python train.py --num_hidden_layers=9 --hidden_size=384 --num_attention_heads=6 --num_key_value_heads=6 --head_dim=64 --intermediate_size=1536 --vocab_size=8192 --hidden_act="gelu" --norm="layernorm" --norm_place="pre" --norm_eps=1e-05 --positions="learned" --qk_norm=false --attn_scale=0.125 --bias="none" --tie_word_embeddings=true --parallel_block=false --init="trunc" --init_std_qkv=0.0322 --init_std_o=0.0322 --init_std_up=0.0322 --init_std_down=0.0161 --optimizer="adamw" --learning_rate=0.000848 --beta1=0.9 --beta2=0.95 --weight_decay=0.11 --lr_head=0.00717 --max_grad_norm=2.0 --warmup_steps=269 --schedule="wsd" --decay_fraction=0.844 --decay_shape="sqrt" --final_lr_fraction=0.05 --batch_tokens=[32768, 65536, 98304] --max_seq_len=256 --doc_mask=false --train_tokens=675200000 --max_steps=10788 --dataset="wikipedia_en"
MLP neurons of a small language model. Each row is named by its layer, matrix (down: output weights) and neuron, and shows model dimensions 288-383. Each number is 50 + 12 x the weight over its row's rms, rounded and kept within 0 to 99.
A block is one neuron, or neurons of one layer that tend to fire together. Before each block is what it responds to, as a language model described it from the Wikipedia text at the highest values.

Closing equals-sign markers (==, ===, ====) and the line break ending Wikipedia section headings, e.g. ==Early life==, ===Death===.
L4.down241:65 41 60 69 52 53 44 50 57 45 57 60 49 40 51 61 42 59 29 40 65 37 53 59 38 59 39 45 52 43 62 49 50 36 53 77 65 70 49 69 61 44 67 56 64 48 55 72 51 82 53 72 66 35 62 24 42 54 12 63 56 50 60 47 49 30 35 33 43 47 47 58 43 49 43 63 45 46 61 60 59 44 47 41 50 35 56 48 35 47 57 43 47 32 38 41
L4.down1165:52 60 62 36 47 57 48 57 47 32 53 58 56 71 69 53 55 36 60 52 30 40 47 50 50 50 53 54 72 31 54 54 67 38 62 36 50 59 32 33 44 37 56 54 43 48 58 40 55 53 62 72 48 51 44 36 48 49 32 50 53 59 62 56 48 40 42 38 42 56 51 45 53 63 57 42 46 17 39 37 54 53 60 45 68 38 62 65 32 51 30 47 27 32 59 37
L4.down1313:48 66 42 31 67 45 53 54 69 61 63 31 70 39 57 52 45 63 56 67 40 44 39 46 54 47 52 52 54 38 59 58 45 48 35 49 54 30 46 30 56 45 78 54 39 60 54 51 39 25 67 44 56 42 59 50 28 54 60 56 44 55 52 65 56 61 56 50 50 47 94 44 50 48 52 43 29 41 27 52 60 43 24 46 75 75 48 68 41 44 47 56 37 06 28 56
L4.down1437:31 65 44 49 67 70 38 38 50 58 26 49 61 44 53 49 49 46 58 56 29 46 40 49 33 56 45 50 63 41 55 46 48 49 60 24 49 54 29 55 36 41 52 40 52 41 50 36 51 53 65 73 38 42 51 33 59 56 46 55 42 61 51 48 49 50 59 51 59 45 66 40 52 39 30 17 49 36 32 49 69 68 47 32 50 45 46 62 36 38 19 58 60 38 47 49

Single-letter or two-letter first pieces of split words, names and acronyms, especially capital R, St, L, H, as in R(ink), R(CA), St(rozzi), U.S.
L4.down363:64 54 71 30 52 46 24 54 72 51 56 52 45 44 70 58 57 31 42 44 35 45 59 41 61 40 42 44 39 40 39 47 67 36 48 65 59 31 40 52 47 45 65 52 46 47 61 59 36 37 51 46 53 58 53 42 40 52 55 41 53 36 53 24 58 63 63 45 62 69 25 32 57 52 54 46 67 40 38 54 53 47 40 23 51 30 60 54 66 41 32 71 47 55 52 27
L4.down566:31 45 58 45 49 54 66 50 55 51 57 41 53 65 53 33 33 36 31 41 47 56 46 47 46 65 46 41 36 46 38 58 45 47 59 63 44 41 42 69 56 58 42 58 57 62 56 54 30 39 55 36 63 55 62 67 59 31 73 51 24 64 50 45 58 38 45 41 42 68 58 43 45 45 69 64 43 49 63 37 60 50 37 58 53 45 56 53 30 45 73 64 71 50 63 54
L4.down762:73 46 70 47 48 50 52 46 55 49 58 64 50 57 42 48 70 43 52 54 51 45 51 30 49 44 38 42 42 43 63 48 33 62 49 49 54 21 54 51 68 47 46 47 33 36 54 74 62 46 75 57 65 43 58 67 44 58 62 65 55 45 57 33 46 41 47 24 48 77 36 56 43 59 38 51 46 43 47 50 28 40 48 42 40 82 63 68 50 54 43 45 44 23 55 49
L4.down889:75 48 51 52 56 47 38 34 44 34 32 48 46 27 41 43 48 40 37 43 40 47 52 30 55 33 37 50 66 46 49 43 39 44 46 69 51 45 58 58 57 47 61 66 55 33 52 43 37 43 56 53 47 43 45 58 41 55 41 49 67 27 57 52 39 46 45 55 48 46 44 27 62 29 43 35 53 68 62 34 61 60 56 38 41 44 61 60 57 35 60 79 64 20 47 48

Structural and formatting tokens inside Wikipedia infobox-style lists, such as www in Website fields, the / between coordinate pairs, and bullet dashes or Website field labels.
L3.down1125:45 57 22 57 67 64 36 65 34 63 22 62 34 65 51 40 55 61 60 60 44 66 55 27 47 57 59 48 59 51 51 56 51 44 74 26 43 65 49 50 58 42 54 37 54 54 44 45 68 36 61 44 32 77 52 55 26 66 34 33 65 48 53 26 43 34 36 48 56 73 72 58 51 76 56 53 54 43 38 52 42 53 66 45 46 36 41 67 44 62 52 55 47 41 59 75
L3.down1461:40 58 65 69 46 38 45 52 55 41 54 32 35 65 37 58 49 67 61 59 69 52 60 57 39 68 64 36 54 35 53 77 45 58 58 37 41 64 45 37 44 45 57 31 41 52 54 58 54 59 55 47 51 66 40 66 58 44 29 55 45 54 48 45 27 72 66 45 54 45 67 47 48 51 31 64 55 45 39 57 50 58 55 65 66 40 73 51 45 53 55 52 47 35 67 55

Closing === or == that ends a section heading, as in "=== PhD programs ===" or "==Spain==", plus weaker firing on parentheses opening or closing an aside.
L3.down432:52 52 55 51 36 47 40 46 47 49 57 61 51 47 52 74 52 42 25 53 52 57 49 58 49 59 66 36 59 57 50 59 39 80 64 55 57 34 49 60 42 49 60 43 61 37 42 50 33 70 48 59 65 47 61 48 68 46 44 35 53 56 49 40 53 61 53 48 50 52 57 52 65 52 37 39 35 48 46 71 64 54 48 46 48 33 60 37 66 66 34 40 53 57 69 43
L3.down770:33 31 57 86 58 46 42 54 55 55 52 34 48 35 45 56 46 39 38 66 60 33 51 40 57 72 52 37 39 59 28 49 63 35 33 58 46 45 40 59 35 53 40 39 53 49 53 39 49 47 49 54 33 55 27 41 44 45 42 50 50 75 45 45 38 58 37 60 50 47 59 51 60 57 52 49 36 43 71 56 40 47 24 59 48 33 48 45 23 48 49 46 57 49 53 37

Colons and similar separators (|, →, =) ending a field label in infobox-style lists or tables, just before the value, e.g. Producer: or Doctoral advisor: or 2005: →.
L2.down143:37 50 35 59 38 62 61 63 42 26 55 77 45 45 55 61 59 51 65 57 67 44 43 39 49 83 60 67 58 41 61 36 46 50 53 53 54 69 42 49 61 53 61 59 41 32 44 48 61 61 50 24 55 48 31 59 61 51 41 37 75 34 47 43 33 43 57 52 46 48 34 70 48 54 46 42 54 76 36 35 53 50 47 37 57 73 76 63 49 50 50 56 54 61 39 34
L2.down349:37 67 35 46 85 45 54 53 58 55 44 41 65 60 33 52 35 62 43 64 43 64 70 47 60 39 56 69 43 50 66 57 49 52 56 49 46 56 49 30 46 42 34 30 67 75 33 58 37 57 48 61 58 35 55 59 47 53 30 53 47 35 34 62 58 57 46 40 65 36 45 38 47 40 43 57 39 46 30 40 37 73 54 54 34 49 57 64 47 47 24 62 32 56 64 35
L2.down539:48 83 36 52 61 34 71 65 50 56 32 32 51 66 50 34 45 49 32 56 56 38 72 30 44 62 55 17 49 54 45 41 68 63 54 53 79 62 25 40 42 48 45 41 43 69 50 69 51 49 49 45 35 56 39 62 43 41 32 52 52 62 45 50 63 64 60 35 58 57 58 37 48 36 28 67 55 58 41 51 48 72 41 37 50 45 63 70 69 56 63 77 44 45 61 34
L2.down540:54 51 35 33 55 45 58 65 70 27 64 58 57 62 46 39 70 36 50 48 44 38 55 43 43 46 57 54 45 57 53 50 59 57 42 58 47 39 28 56 52 50 76 54 31 63 53 54 53 48 41 68 28 55 47 52 57 26 47 67 60 61 40 39 64 36 38 74 52 58 51 72 52 44 54 56 49 58 36 57 49 41 21 47 60 48 65 42 50 62 46 37 42 56 60 48
L2.down690:64 54 71 43 59 51 33 39 71 44 43 53 75 53 60 40 72 51 52 60 61 52 37 73 40 49 53 65 23 69 57 30 39 60 47 46 51 35 50 50 55 48 34 45 52 40 79 56 60 55 41 69 31 50 46 45 43 59 38 33 38 54 64 72 52 58 68 47 63 70 60 79 43 65 44 58 42 42 62 41 50 55 34 40 34 52 54 48 40 68 64 54 48 42 57 54
L2.down1103:60 50 27 42 45 68 54 63 57 62 54 26 58 52 38 51 28 51 64 47 55 42 60 69 53 58 49 52 76 28 44 44 67 44 52 60 50 56 38 26 43 52 40 35 34 35 71 70 57 64 59 57 50 31 51 27 59 36 44 38 55 69 39 54 46 41 39 38 54 48 59 46 61 43 50 69 52 38 57 35 58 47 49 43 28 47 29 44 58 48 50 56 64 59 54 40
L2.down1141:53 26 51 45 42 44 53 83 43 52 68 35 59 57 63 64 27 58 37 52 53 49 51 33 41 56 37 51 77 31 36 64 57 55 64 52 56 48 30 45 79 49 53 58 54 57 45 41 62 60 42 41 51 32 48 44 68 65 41 66 49 54 40 59 56 42 42 56 73 62 64 51 78 46 42 62 41 55 77 57 48 43 65 44 46 52 54 36 51 49 60 46 73 46 73 44
L2.down1380:57 41 56 71 34 51 30 60 64 46 53 24 57 44 35 64 46 56 57 43 48 69 66 51 45 70 52 44 50 48 53 55 65 49 49 42 48 58 51 58 48 53 54 60 33 62 59 61 69 55 64 58 36 49 43 53 69 44 38 35 45 27 36 51 51 61 33 51 64 38 50 50 71 31 51 52 38 50 75 26 34 58 48 30 33 58 39 71 55 55 54 52 51 53 32 41

Consonant or consonant-cluster word pieces starting a syllable inside a split word, often ch, dr, br, gr, as in chin, chronic, monochrome, Drug.
L2.down481:45 52 83 50 40 47 41 63 53 58 55 43 59 41 64 50 57 30 35 43 64 59 54 41 68 35 77 43 58 54 46 58 62 41 61 67 53 41 70 36 48 49 47 57 66 44 30 41 31 56 65 78 47 67 55 28 41 46 47 26 51 44 57 64 62 79 58 59 38 32 42 34 41 57 56 44 38 44 52 58 65 47 57 49 51 67 53 72 29 51 58 47 20 49 65 59
L2.down591:57 45 44 57 56 62 46 42 67 65 53 32 45 53 51 40 44 31 21 46 36 37 54 31 39 42 39 49 53 42 46 54 40 57 35 53 50 33 44 61 30 47 45 41 61 51 54 48 55 38 60 46 52 63 79 54 30 49 52 49 59 29 66 34 42 51 69 51 43 42 50 64 43 60 41 77 54 55 59 53 45 45 52 45 54 23 39 53 58 38 56 40 55 51 51 58
L2.down879:41 44 67 57 54 42 52 39 31 61 50 49 52 62 45 43 46 47 45 50 40 49 50 56 28 64 35 49 30 53 53 36 53 51 47 50 49 39 63 47 67 50 72 54 47 68 37 44 57 70 44 50 49 32 52 40 68 56 56 43 40 48 52 35 42 52 50 46 42 44 50 50 60 61 48 54 33 37 54 25 44 47 71 34 32 54 42 53 49 46 54 51 42 80 48 39
L2.down1034:75 62 53 60 68 26 52 58 56 48 34 54 60 25 69 34 64 47 40 67 54 54 47 60 34 32 60 51 63 64 40 55 48 48 61 35 53 31 36 39 44 50 44 36 57 54 70 46 60 54 35 55 52 54 49 78 62 47 52 64 61 65 51 39 43 43 74 62 39 65 48 51 65 56 47 54 80 47 52 26 46 43 49 38 47 42 67 43 55 35 47 51 45 59 42 59
L2.down1124:43 42 59 71 51 49 43 83 55 41 35 42 29 49 62 48 37 46 56 61 57 32 71 58 50 50 46 57 38 45 36 49 43 54 59 43 51 33 67 51 57 47 65 29 46 39 56 66 40 64 52 58 21 61 57 40 54 40 46 75 63 37 42 52 50 30 50 54 68 59 45 44 66 52 48 32 27 46 52 50 44 58 67 32 37 48 52 58 42 52 49 50 49 60 39 36
L2.down1237:40 34 60 60 48 68 34 57 64 61 50 28 36 36 50 46 44 58 47 55 60 52 74 41 50 54 51 52 57 56 23 62 65 25 47 42 75 36 45 63 47 50 50 36 77 32 88 47 53 50 68 42 49 37 30 19 65 29 51 49 58 51 34 50 30 39 61 59 50 70 60 48 68 60 45 60 59 40 61 56 45 32 67 58 41 28 54 40 64 56 44 42 65 50 46 36
L2.down1474:70 70 45 32 41 22 53 50 45 44 45 51 46 32 68 65 48 50 65 76 50 36 67 47 56 68 32 25 71 65 67 47 63 51 48 48 42 30 44 78 67 50 55 41 57 59 29 52 53 73 47 45 22 60 47 41 26 52 44 60 55 47 45 49 46 35 55 64 52 58 32 41 69 42 47 39 41 57 53 51 50 40 44 45 60 38 51 31 72 52 25 57 44 42 54 33
L2.down1531:37 58 65 53 48 60 48 40 32 59 44 37 57 32 40 55 37 50 31 49 44 52 46 45 59 60 33 46 46 63 42 51 49 39 46 37 49 56 39 68 57 47 57 60 44 54 51 57 42 84 59 65 43 42 31 50 39 51 49 59 41 48 24 39 46 48 36 52 51 55 49 36 56 29 48 56 77 57 46 48 72 61 37 54 64 42 28 64 55 34 29 53 43 65 42 58

Second or third word pieces inside a word, often right after a capital first letter, in names and common words, such as M-ich-igan, P-h, subma-ch-ine.
L3.down268:66 52 60 61 50 45 69 59 37 47 49 50 81 67 63 47 50 64 57 30 62 48 73 52 54 38 41 46 41 31 57 52 69 44 45 39 53 59 39 54 42 43 29 57 41 72 40 62 40 39 38 70 61 48 60 27 51 39 51 52 58 79 38 47 58 57 44 69 46 52 18 40 79 71 43 39 35 26 33 67 54 57 41 46 45 43 40 54 60 35 37 29 41 38 64 33
L3.down813:63 61 59 68 44 75 38 84 58 63 52 34 39 44 46 19 39 37 61 73 47 43 69 51 67 66 51 65 59 40 57 40 52 58 55 54 54 49 45 72 69 44 36 66 58 42 55 59 54 41 39 47 37 45 43 59 51 65 59 31 59 43 34 65 39 64 64 47 54 54 63 50 46 69 40 28 48 50 74 30 47 51 33 53 46 46 49 56 65 55 51 55 34 41 31 56